config.yaml
n_head: 8
head_dim: 64
vocab_size: 8192
activation: "relu"
norm_place: "pre"
norm_eps: 1e-05
qk_norm: false
parallel_block: false
lr_head: 0.00639
grad_clip: 2.0
steps: 5689
dataset: "wikipedia_en"
MLP neurons of a small language model. Each row is named by its layer, matrix (up: input weights) and neuron, and shows model dimensions 304-431. Each number is 128 + 24 x the weight over its row's rms, rounded and kept within 0 to 255. Numbers have three digits each.
After each neuron's rows, "fires after" lists the tokens most often just before its 100 highest values on Wikipedia text that the model never trained on.

L9.up314:147116165106105112138104144146127113123149123091175143128121096141128144086112079167178111062149130146143138142144136103119137148137130122138116076129140123176117162156123175148145108094122069118099108113142119171110122148157141112094137122099142135123124099122120126112136104126136104122132105129137113150131131175132090175152069147125105119114096101156131123175187131104154115151125
fires after: "0", "op"

L10.up802:128135092112133148120180128141082079177167161130122150132088125158169125146131121084120130142092148155114116125079094154110106152135143148155131177114146137121142115119124128156121142090151105132118154122114148129127169113095121095127124118126107133164135176076172124117107142120145108115155128140114099146171129137116134074127115088141150139081132121133150169150152091145170160076141
fires after: " on", " |", " On", ",", " electro", " an"

L9.up669:171128126093111103111154148157094146131107122116128097121149123109178156120105098120170104139118107149106117147185219175126143172176124116161156150114098125100136098092171131123123114167130079139124140138097148129138104108141141111108072135118134124104137179154119130130092148104105132127150093147134124094103114144118149148139167122112117108107113098115165133090135128119077124128098
fires after: " ", " in", ",", " from", " re", " after"

L3.up342:112099111094134074149111116160121128115110132170131169153085103125183117111120127086140122127094111117114143152119135115068150158134160122170147150159108067087132163125061115108086138114141109134104148119133096137155139125121122114146116144128146125126132140134142154137103117111072102133141158115143122160142144124132147128161113161155097102128153165136098174182123101111124137121127
fires after: "\n", "s"

L9.up951:150127105107149125122150112123086133098100151129111115154124129129179109095128098133154140083142160114105137156111155157160129128123150095170124150145118112126107139178139118140106131160096149130117132106083120113137142158125112092158131111112081115143114126089115154109165157116124091118140148131162118108075140151160151131095108086120115159138165147158133175103131088138110150159111
fires after: "s", "er", "o", " Do", "t", "ro"

L9.up80:137169108142107079142118158135102124136164146124175137176092165124097157117102106119085122132114155171116124188130124134101093125133160170166116135093134168138145161134109127172138126136142099126139154131180155131107125121117101114132113169169118083122133165129102123110114085137115129102131130200148120112127147074120165103178139116100115121152148098131077143098117140171119145115104
fires after: " ", " |"

L2.up734:126133123109152124101107088102156131136154118123123135162177122158067149139173101152117160152149181102153187140157110117128146159101134110149117139097125157104105138111102144125118127135135155119122100089153127138137152146152147136153134148167155095116168181148126127116127156130129127118137171098192109130097151134140155087149131131131140074069140131114156114112127132117122140143137
fires after: "\n", " (", "-", "==", " \"", "s"

L5.up645:118091154124148152092138159128169115120133098119105129104122161109111148107128119116101103128135158104092107119141163146116159116174152131128119083132127104129116156186133122187151139108138110100163131090110105115083106106098120103109141125163167104161087134121138167120118135139126154144148131128153110151174152132118124116133157100146096115175118104152161150146114143147091164118108
fires after: "0", "9", "6", "8", "5", "3"

L9.up348:190173124150119131061100111151138111104121142084079139077102165166118153154143161171141162104133149100112138164127130155174146170113121116176134114101103126104146094124132143128125100112158094096111159177114119116153112104096166110148155123137144134119153123096130169150067136140126112135161099156146117131143130103129114128116148097092105104151147124078103122114109118161154091157106
fires after: " a", " the", " an", " p", " c"

L5.up579:110104162081141176121145113108146139108166102159127131129094152120137108139133134119097129180068122100161111170147143127126125159109108132106135097147083145154134120151105094099113126167112098132140132089116098119107156132145107118128147130119162104130102143134123140129111137086115104110088139122139120122135128114131114128170103135114106154109106138095119126152102101147075133134134
fires after: " ", " |", "_", " (", "mathb"

L9.up366:115125140118146085116152120155174146128154093114144119090109108120127103122110117120113127117074157141098127081145096140116138144165109154149093134179097149132175112104125136116098192142119141121109155071130144129097135132126153119089139147112125096181100130146136097138157148066157145160134173132144131150134132133172096101131137112156119127126120082093117090135076089106134155146151
fires after: "\n", "'", " (", " \""

L5.up473:124121121135086134111112124136106104130160122120162125150126087138150149114122074097078155121105114106117125132123133128118156154118112164110112108122144119141128085095110097112156122198088117158093123109126172137130136125135141122139088124088079147136173128124085126131113149148147108148111131113136122057128152123120102128105162178122137121111158134154143144096128163137130163101137
fires after: " ", "2", " in", " de"

L8.up558:145152119137150085110085174170102104118142168146108136113119148129149132144104106107090118137109157098108137202124138130131112186182146136145119049102167128154131131128145121094114143142080088104139121084151121147145099121101102105188110113141135110149084132125152129120126153115125144112115145128129115087106137150101172126117100111112078106140136122112155134128106145141142148138095
fires after: " |", "1", " ", "4"

L8.up279:153147109151137140120111200076091099105156075137117151120080137151103145135142145103118141146128120123137142114122154152078124107097157152160134111135126129135112102145133167068127110100153157117143141198084158084126140144156145151109123122075146132141108125124164154143126117114173136111093143129130126119161120112144130084139124143066079128131148132120136143100176122142156117110095
fires after: "0", "5", "6", "8", "4"

L8.up266:175160141115088142097140106129122098189112118139135090143139137081144120116144118115185145134110104136099195095169129130115105153195142102140101134129164129133161138134133135159149146125120126131108120115139155158159149131152145096156120113113163143109128099171150112135127142118164080145161093140124135102152158114106071166164133187145116155115098143108093188117138127165143115129099
fires after: "1", "2", "3", " And", " as", " Pe"

L5.up69:132104101105119126131113144146141111132134141148154147167178074104109107150148137077082100123117150141106115134120138104140103109164118099096116127146131131120128138077112091159152122162121097103131105110141172138119176116159120149151141155106148150123110128134123144142104136146119110166128130096160119104149182143090167100122139146143145122124110123131128139115162135103110121108121
fires after: "\n", "==", "=", " \"", "===", " |"

L9.up829:132154158195161089137118126126082105109111134126124169149056105109118165093139127099131076134131119162152089160126138131129112115142149148162110099121100110120114149136115175142140124114137113139099119150119101131182151117106124144098112116105106122101106173116179146114100122178133084137184104128152126118127150095150106101114169125124109159079124118091107138121136121122130159093133
fires after: "0", "3", "9", "7", "2", "6"

L3.up185:136111124120119119119142145105135117089128097104130123129111099155090146106099117154161121127112112134144114144135068125108133116116133138121136105117136144132125182136134150117115129116149151133122109114150124146104121145144112120116174131149124140132150096124122134131138146105094098125115110120145128140174154118192127093119141088158140149173154117120119173094175099131151148146187
fires after: ".", ",", "|", " •"

L5.up965:111130091132152148120178154143103132130124111136117125120138133147159096148118129124056161192110138138128163128131159137106103100141131107179099087121112161108105161149117073130100115151120151080113088136163088151137142139118131105124106120105097105097121173180097106138149161144110145107122123173170119126159123114113141130092139143124175092117119117134129129118139133118109127151145
fires after: " ", " |", " one", "-", "\n", "ad"

L5.up696:105110159155128098127114127136153169136129182123186126139113123109103115106132132152153140083111110172119149100124150106127149108135141152137091141103106124152123111135149145124123152114113107099139138120123108098105163147084112108086087181103124145164158150094125157143148141123147125100134179070130159116144144155136125151125119142127074127140129124162088131145107159126150135098118
fires after: "0", "9", "7", "8", "1"

L5.up995:149109086120134159108153146163136166128119136159114102156112126146126137122141135094117174150110134162139148081140117131082118123124176091109101097147107155117107132111124117118144171103130117135092155131123121109110148118135118160084136109154109093123133105089194115138129115128176129153153120132139134075143147117115126139162122118129104101140093172126122103120156121127115151113144
fires after: "-", " (", ",", "|", " |", " \""

L10.up999:127151140112106100095078110088126105158107132172173143116166153172116127117144114148154122109123163105112132139135116141136108140108104122160107147137135125133112110159093127131114149144152123150162161133163143158133129157107112137080140121089099103137118103122086144106109149138159165111123112138144126150104149148127161059149110161126085147094161106139088111087143139109120099143117
fires after: " ", " (#", " comp", "2", "9"

L5.up787:108116185108111142110130112091135139135156139145118098110132122121131109115151112144145115108120129106101111079155127117119155111154083150151068121117103133141140138147130108119149109088116134146129151157110121136121114142106154158148115111123113153157079157142143136108153159102137151132146102104106100137112156117128190146110080121074157163134127120097126094165089159082127114140101
fires after: "7", "8", "9", "5", "2", "0"

L8.up116:068105161119098097126142117146127106141120090100167128085097130130108170138141132127121153134133091132168113095151124133108100150128127124148191147097140063173129133122120184132077150123182154118149129151127109146151099091107111177189105106141150124123064128120136092178074119139127156120099126114107125088168149113126152145136173125104135107132146103142115152137134132130137127134117
fires after: "\n", "-"

L3.up434:101170114111131146128114141133128162136138116133183152068105105149149148194167114099121100149118124128102090127149137192118130098153177139158120110127171172088108100097120091154146115124129132124129153189171132154143124131121116120115108168111111184097132153115140115147100170125135154085130144116130096121160125076103134147102119134140135082114149139108135134111145128136127123124124
fires after: " ", "\n", "==", " \""

L5.up961:059147104121129110160097171144104140143107131142112134113147171146109106067116128168137132078129135133146093124141099147139147104131111171131124102114122132151174182137149138130149152096105152136137101078139092160110122094106145102156140130130099168101096139110136128100141145141123092112106149091114180121124111129162133091081089151118116146117136143130145107113048124155138117115090
fires after: " |", " "

L8.up611:120168153139107084112112161117122116152107135139105176138089140159106098124169132097142167171053126168126136141141113136092133152128145130153142142103111154096145151151138119102090135129164142143143095153139125116136110137122175143127140069126167093121083145127123129110145064068126175080105122137142100111137114127118101120150144124108128098145091133088094116140112112149145102103093
fires after: " |", " ", "5", "4", "1", "6"

L2.up574:137140140133136103131113143116125143150117140115176101133147122105104123109158103125115137142147148194146150143161117102112096140153153176163100098094131149136139121117104152096146106116091142066102147130097114103111130120104073169118133139107087130115104169091157082113170146145130089058164138123156153129133137130149111117116137119140130172125138094128143160115129135099118078149103
fires after: ".", "\n", " ", "Information"

L5.up859:163138153144106126116138124134168105157108105122118108172142077122148141103157139098140104106089122148124148089145130128145136118147118086126092134153104150092123118122133117125107148162125113166088154102047125170101122174110128164124110089148106129146150143121114142152117157108137148103135134103149090090147172110148167140104111156142125155152130112137181137128104182121132147126118
fires after: "1", "2", "3", "0"

L8.up689:134122133114094155133097119096110123149127130135129135145117112091138141079119082136119104085073124142155160137139126159115144128142133160131136126095155121071126132099133140134148144112115185119166124120136140139106146123080133120151138158120143161096109125140105110119135107113151119106128085094098177164182190128136134096107117106121115102165141099138120176172152109142167143145114
fires after: "'", "0", "7", "2", "6", "Azerbaijan"

L8.up205:156128164144151109142129146084113153141136150107084102107128140149107170123099142149147121109112128091149120102121116132133127097134115164135136117148124096142125168155149096108121149133126117154094122110112149169150143126155098095127162088119171118183100105161141075101120129146128162144119091089111102118151157126098144192140102162163139156146094171121160148105135153119101114127168
fires after: "0", " (", "1", "5", " "

L5.up798:124144129134138136102068149110145137117103131132157171118124126122136106135116153198162110136120149168125162065109118107119144110117118127175131103144103181161119097075092175143109106133108087099131122141123184119110173083140155169134158148089146137125088148150118165097140152129124099098089120132128126135138148126141142185120154159145122111129134090107159157128170156121159134124142
fires after: "\n", "The", "|", "-"

L10.up443:169144130161135116128143169165127074092101159110111116130093105127181146093094088088126117145131134135154149155155143157133155162134108138159112114156124124194107122089106167107121097124139134133069144112150140110189112152144108088151107142111135113091111144103128114129111141089163157145123087121166108135137124110138132123146097148095102100119121136123116107072120146099120128102083
fires after: " ", "-", ",", " \""

L9.up474:126144156107117101080086106119142126126150115119118106131084182095100073095157131096119138113145125124202099134120132124161151136124167095104124129139133111113152146127154171088148082133132165103092124157141106105150112157128111114149150150132165129178115151140105148098100109133154120109122152126158117101108116140133106137126148142108142122158139170148101163143114125150142148109135
fires after: "1", "3", "5", "0", "8", "4"

L8.up887:122118121150095120132137151158122114136139097179116158131112144131134099113073117143111135129112148125100138151169145157117145135140155138165143143144139140116139127122134131084131153100124126137099125165119105152165101118118072179109143132135201119117113150115114162136148092109136154122120126191131072110119101143119100127163152104147160087113113098121117124119163142137109162086147
fires after: " ", " (", "D", "N", "-", " \""

L5.up889:111140124116160136114082140110104151150140155160122107117169120112136135102115128102162145145129168123178110113103125113091155079072123153118131119127104106129090153128145132130123107062158172140173162152107173179139130161127089128149128104135140147130125120131155144106114122121163165088129125119097146129170149136149154152115160121122105104139151110110149144124128134158100100122148
fires after: "0", "5", "7", "9", "4", "2"

L10.up881:149117130086138127144125105083139139106103138145130117130086137136103206150157133123126098125089101128113137141120129062132142129131136108071122137113104159111101134128141148149092147112129115154081117108142160112112131113119089122100108079109164099093122126119103124147158124139143134087134127127123079129186182124075140144147090153088149091129095124108152164136095128113164139099158
fires after: " ", "2", "1"

L8.up499:082121136115122135118102143104135133164131135094125097138141109128137143116118161169094115109146136141101147117115102132224134131133123120144091147172112151123156110102118166155145147128112107126111139110153127164115133142092102140067142132118126141131114112106109166135117084104166132127107102093145144104122146134115102110160121132140101125142097152125120172157153089122121159144140
fires after: "9", "0", "8", "5"

L10.up373:130115109133117131114154124105147073130136110157145151096153132112118118144106071115119129099123108123098177098108136146113125114118098133146104124137119128148099186078083141091119125162128128128152109193144115163103079119159127127111127133102182123122111147139111158117127185166138124108132119109133101129111127122098111138145160153132144145194143162165059161161149121168140151150132
fires after: "2", "3", "1", "\n", " /", "9"

L8.up473:134116110088088115106101138180159149097145139159153146118113111118159105126071144160100104160158105119126131121120113159162113120166133150123140160133158109108152147147112090139131154123103086100138143132083095149163154168135125132132079094155099124129124084081106169152130100170141123152118196125169117136137136139155123132163085125163139096125150130114114129139192122130164126134122
fires after: "1", "3", "8", "s"

L8.up592:159131201100136129157126134154146136124175118107132130118117068094176162103120135128103105173149103094075126099151120139138107126156129144126149124110081109125128171162123096155124119114118114149134105158151147101139126155157114129154142109140108138155126135138132091100120141143159120100143147071099163156121138097128132125096160133119115174128108130132147129081121121177078101129120
fires after: ".", ",", ")", " |", "y"

L10.up246:096135177157112161109150101135191077141093134146121139122080092145155113106168104111159118157090122103157164142123087092090107116148135107134118099093147142093173113122113130092119147189120155145119117123135108133143150121152110118166103142122114124150148169135112128107159151135150139109126080133074124135154144115097138117153135146166156110121169144136111092160107131124131145155141
fires after: "9", " ", "0", "8"

L9.up659:167101064128139141135127107171136131124149088105104126110165101106130153107130114176154122159141110175086135141127118111094132116132077142149157147087136181143119150158091149100135105146076156127100114145129153107150135100137137122107139141117091115118139135092157094181130067126111118143140109142141157128177101127137128216132125133097117158130128120109141100157171112124163133114142
fires after: " |", " Te", "-", "|", " ", "."

L9.up341:079119139116148109106099127152103125112126113119124116095101137140132158142123168080107093141127123153111147109138125134155123108122151152190165149125125123143113114129132136135122129133085140142119130175112139102102100150123117134152131145091161102132106177159119126121113146061095122158143143156147150131169157110121169119126141119183091144146126118088134118140137104122120117151124
fires after: "\n", ".", " "

L5.up496:105154119137122113158142125124134116133110155158146131116092164120176150169127127126125105120130117074151135139147135178082148119130159113135140133166148171126148159064152109131108087177144136137108113137132079145166109181135120111120141135150120106121112148122107109130117128091106099121127114154120121140122113120147121178158132100135149142156136119119133139136083111103100130125108
fires after: " ", " |", " c", "s", " p"

L10.up365:149150162111145137135124143147135123111126140090112156170135130123090155180141135108125155102118074130106138121159164109094131161165082165116173128140086158134130110117125158096137164120121143092092139086173125127106161157094087136170142121108146172106115134126144106118150129143097074094070099165083133103119130146154118136192116093132158144138147165128135114126130110130156153129138
fires after: " ", " (", "/", "s"

L9.up354:089143141090096112179096164140102132188137142101133118089140155124113143103105083115108114082135120082166103075112103142127141158111123143133120123127146114144123113129104132120157095143134142081124099139136157141099093080103119135114156114117160135138109141083100130132167088147146107166152112119106113110111130090141095091131121120168106192140150108122157134136122165140154106102167
fires after: "0", "."

L8.up528:126133103145117122106119113114157100094115149128104135126096108099143118133085125121128150147087161155165125126133141097157157087144134141140147121118129119113129145126130127141171128162205126149153135165085151166135119157118139151098127104153151163117087078128101123155172149167125124118103132151133159133128161138153140085137146158070083133169116100151128113141106175113112112117119
fires after: "9", "0", "7", "8", "6", " "

L3.up722:099143160137166109137106139118122115137156135151141108193095147170112093098115155128190128112130129117110127148125091132145140124139169135120092128142100113153176156112134184079092065112136124145106136121162071155167141100129139162115140116124123158126184106161098142110119123114104065123139128154143142087127104095190119160113182123122156179131078111135137111113147147091124121106139
fires after: ".", " of", " is", "-"

L9.up642:140179124118137086115123136148141106125148147143089152109115124111106100123184162115115160144130155149176116163124112131093194157099132078139123121130146113111108116123125137092143155147152165132116151185118117135134149136090146119145178141094065132119150125138135129149140136141128121108155178116107142133118135100152130103164178113132112142145148146140154138105185158133136145143130
fires after: "1", "3", "4", "5", " I", "2"

L3.up937:121149097103118148124108126137145112156086083122117119145132133124143129146117143146144134124089169130149158102114128087162149098101122083131112112119138132103147118126131169093102153101190091126145079129135124133133149106123160134114156117122183140152134149090145122161124173129148116131132094103149115093139175119157106105099129119082143135127119180100169138078139115128131072132137
fires after: " the", ".", ",", " with", " a"

L8.up428:131159157161159122117108100157141128142098087141149118169118114146165129152145093122153128106140122174080112123134163091124162127105148133142140147103137139126099135083181141119092173151125101126111136134133126111098129082136174114131091102150147124165122153111126082128123121120177131090106071153133123141095132130223116163094128139101152173114125130124115136115164104159126121136078
fires after: " ", " C", " Po", " Cre", " Co"

L8.up564:121130108148151107089143154111111170133152136114131148083151143117153140131125110093130158171128113125141175156103151139107099113105096091192116109143107142111114133128140148098154091082136111118134127152136081122103119139145138103109106095164134128128162092123164147126153113083123167164109125110097127148145106115156119114145106101135107141135148118134094151145138136148155138148128
fires after: "1", "L", "°", "2", "R", "′"

L9.up386:131122156194147099078142129093104123166130118090090132140095090125157177131115145164174158128125134085128138098140107137127163127124112137176105086130101158151102114125135138127102123075139167167134154205111145154138125136131116137142108146139118147170098128136158150079135122119133166092144159119132116117125185138105137111129130117148118125148108126154132114104193122147179110157112
fires after: "2", "0", "1", "5"

L2.up864:108131138145099122143147129151129137141111126142127134153112154102103124130099126112057092164163123130142115147097157121127142127109183156170101149097130140127112147131087107117113162164084137166118136110124131123121102152090113170131117139140140160095097151149138158092137138118139112103144108064104093148133136136137130109119110124138117139118162116144104138171165104116122123125148
fires after: " ", "\n", "==", "-"

L3.up297:108146139125090115114122121107137155116091091136170133129100105129105153124109165161088110149099126104163123134108128114109134115109152134160114136158115149118129129092122121116154068105167137120143148124102120151165138132130135146148144157080125130116116100146128138197139077092143174168103101102151093123122129150119166145092126151153139121126140130152108109129163119131138115104181
fires after: "\n", " career", " life"

L9.up286:089116141135124166119121070135134141120142135136095119103077115134114148120185112096138148099093111130129144129102123140112143117114139110102119154140116143094144119109093139111086121129137103139166125139170133098111137126104158136123116099123128132150134113080133164105127148160147193117111132162166160102105119120123144083140087064118119152130146091177103096073111131123148123132135
fires after: "2", "9", "lu", "ra", "4"

L8.up520:163118127188115132114132147162105170134089135107174134107136174157088118109123136137138146148148168151137155128137164158137131128102155144124083114121134131150088144134140153141169143121127138134129145134126130104106117123159154161138125102131137105120126127136119141113153172107092121170127148150136104116103110113111117158164108156158092132114124102158150100159149130165112113129126
fires after: " ", "0", "4", " a"

L8.up226:127137138148140099129084112080097122133124165141129119137119113145132140160141165148143109131108138135130142129111123123102143127141090134103154146097129105073119128104129125140111112091104118199130141150165108167161105145119128108155137151139117116123099070158104143158154098149132123122110094143098136158150143126132133159162116170081141124115123109142130134147101088137110118107158
fires after: " ", " electro", " p", " me", "CP"

L5.up373:132147076108128098126168115114115097133133126163125132133139112121128112167154177115121160126173124173104139102056134098097147113138145117145131172130109180110073116124124142144131154160133113120101129109148084138108125126108070114088144102127108123118119166146146153116104105119123085181146096146118089114164119180126151153116144157103146150117104121154132126105156101162097172133151
fires after: ".", "\n", ")", "==", "-"

L8.up926:126114137140150091159090131125117130157110138129108123109144109085148153122167108144148124143137129111143143144156117123088140123152121161100149124131168168113121123162100130107090139136144129134129094101122133112111128080135175111155115123131119119146127144102120107101125121137131148135144128156101120156175125107148111146118166079105136138125125097129139105169145050128138106114170
fires after: ",", "'", " where", " the", " which", " when"

L9.up23:121111119125147120105113119147109053141122133091131138146156088147176166130115086093085078166100159108110144144098136117135111129145126111196086111114146106113106108129125135156133130134121110147126112160133159141113135093146112128154154189141153096123143160110108148126116150151166140113151106134131122115116108151116124085151150099113113112128112133120055104183148103126158130128135
fires after: "0", "9"

L9.up703:082119114125145142176116145117110125093161112103133115108132107177128127075126162184145138102096115156109111136175093134131126175153106137139090117105137171138108130136074106167108129153105078139121142132107139131140130108113135156145129090150152116135116136178195130156137142065145110109161116155149133140142155135103106120130150128131117135135171130104140125096131098125101097119120
fires after: "0", "1", "2", "9"

L8.up297:195116169159111135124177163123106136148134086092172147145140117074096149146131146136137152137106130155119120143148143096097150072125115142140133172129131120165118109120101140109128161157128153102150138106150128113142070143135131119113117123129120130152139118126063115136128097142091075133123127125120097143173122072135100150130152112100092125131148137126152115163123121137145123109113
fires after: " ", " E", " (", ",", "."

L8.up135:124138143116137118125136170121153121143177128055099156155172133108103124188095114077104153140083139098140132100145110107193130158117135125106119120144060126193132167165128130116086127117088103136138145093143142080158070113092106148145120112136116115108131179122124105130109142126162118171158131109139152145079134102112128120123108092126112137122137151170130121107131158117128067134158
fires after: ".", ",", "8", "7", "–", "9"

L8.up644:143156135166126121121149126134161143091123112107122146103115105082139105150161128108092121125093101134119093137081181126131140151134129106086095115113124181139144125144118153102135170140111089116183093093101178108179126142106129092138141110131153130113165167111148123120114164182132159154115130124138111134116115169137177128125150119096111149151139149090100141125113112086116122172088
fires after: ".", " |", " "

L10.up448:109127111135129114146135129128155111135155151114145123076134182129123133118174117136127123086136118164138135109129152135095134154099134143092112160098103138139160180167141141127112143153103111117143155105132132123100157134143160155130120134134146132124104117101142157135095166069160129125131112144151106128131126126115148165148148136146119089159133134124135107189139141151149156119111
fires after: "0", "7", "8", "4", "1"

L3.up851:137120122114151078102138161107142132149136145087149075135110090134148141174154102125131107110174081116121112118106165147140126140151101137192131097098124129102093152152128136092139137133085152150138176137143115144091098156111106144109081106150144170094193153128146137157123092088160146147168130094136119180146163151114116151137139121097100115139168096120143137102111125127141134110136
fires after: "\n", " ", "==", "===", " \"", " Mc"

L9.up126:097130127120161160138122096126100124106132135076145147138139117102049147152117124118119089122116135145157136129116129154154119108158122123158111169117134148155111120151099120148136125146124126110136115129090109104111113116146131103111124115100109135122074151117118147129116106098115128169134129152154141149171159147118159119147108104170109126117125170080146112184140143115151104135131
fires after: "\n", " |", ")", "d"

L9.up222:143149099158134088086151105144149144112146108120142119147124168127114097081131075134098123184087132173132134154137134137136139159117097122127130103145138135148154131122142143116123175110120081135054112122091118097179138156152119101118153112093085104122139119122128118113136146134153142117116130128119096115115130095132149183147115146136135130185192161146093126133108173159119141144199
fires after: "1", "3", "4", "5", "2"

L5.up370:122075117143118108106127156138138116130127093108118128122148130162129093158123152108122094121066128117123163150091130106159145171122108148151153087140148064162122120088075138146132141135137111154122071113176084119100144131150148114164120125156120123144163162145095117076137147134122113115130171162155145092143111119106152077193123113090120134117156110116131124111154132133130154135105
fires after: " ", " a", "s"

L3.up371:127159114105117092103111163083151131102125123150132165131133111062087128160120080113103111105130140144133126118161130153082094122092103129138132142114126132146148113140077137105105122129145115125097125103150165110129117152136156156134122109146177136141102123117108129116145119161170144148119179090146131116155125116133146117117150110145119176129166120144122158101090121119106144095121
fires after: "\n", ".", ",", " ("

L8.up968:106114104116089142208131134086119120144176106120103099112151151148119162140158159089090140160150130113106129095136124142130139102163155159126139105136114126142141154113078093134101138130130104150100145150123135115080158083115094130098085157113139154146170159120153152164063091123093137094097095105106111124189150130107116126156134168089137127167111123100143118149120135115165094151112
fires after: "'", "\n", ".", ",", " ("

L10.up489:124159160163133093098121137115120096105171122126156140110073064124121143060130137142089131157104139122075145100135067124116120127126128119137115085150110100090111114182145145084154127160134131164106131151147109149143108093119072153143102089157105103111135139139180142127148163118165136146168083130172142129129154132104138136124124103124091153117118131118153102157132125111085132175099
fires after: "2", "1", "0", "6", "4", "8"

L9.up723:161112100094132144135123168109138147157125126079108175101132136115110134183154155113151136128119121164100135185159142130084176124126116142124137120085116138160111169162124116139159135143139111111128158139098156137103147097112117107155138091142098126145142150133127128123133113133131138113111112094133125138137100104106108148143100105129132125170130159145146163148166125150118135116135
fires after: " ", " |", "1", "2"

L5.up213:146124147133114111104112139128128146139151097129140137146109151102110115156140125132182125102128167147123139115143144144118115125100166153146064146141146107123156125169163175144130085102125135178131142147129144144128098109130121145118102111087139142151111124102131137135137148125129131131163145120145112147121137152125134130106090153107139128144131124118131133145112151121143137139119
fires after: "2", "0", "5", "7", "1", "6"

L8.up948:127130131120164134150153119138136138100112119139143130137131133131132133101140129113123140127114109076099095146106115162134119137093159135141102133147138153114076125119117143118137150166112070125116108103151205120118132083186147134134090099130132131132148148112102127139169154131120175123127114128164110057124148146132123092128153138123101113122154097149185125109110116138171135158126
fires after: " ", "-"

L9.up973:084112176129164091145142141122144100159106120109104098103174091141155138136115131185114137131117132124151130142114128073077085129137165142175094159134122139169131148120149143122143138162121101095157132118156143114168163138130129134107125126163173152134112101108064168094133080116177126158159143162142099101114115121127095132128132152129125111157107142154133065149130103120132134185135
fires after: "9", "0", " listing"

L2.up19:100139143120131095135122161123088134117118127141149085115144147130135143163148163108166096075123123126139079104118121143133125108167121120118114095121074121163182105130089102131160140130132152107097162116117146134135147133134131120119147144147139140141153117151128183194123106162107135140079106099178163132121123109117117183085141119123097129110123092173115169100150131168131107093155
fires after: ",", " the", "-", " of", " in", " |"

L2.up654:130134151131151103135100127121136108110090121103133102165109161132162153130219086112138134167145152156115105161121101149161142142119099123113105161152119140158120103163091120132178156097144111124137134154112098073106113111068182081100108164124134103138116115141129082140091142086142102152115106136144124102129141091142130123119162104153119134096136118139164083168122099154113131125122
fires after: ".", ",", "\n", " where"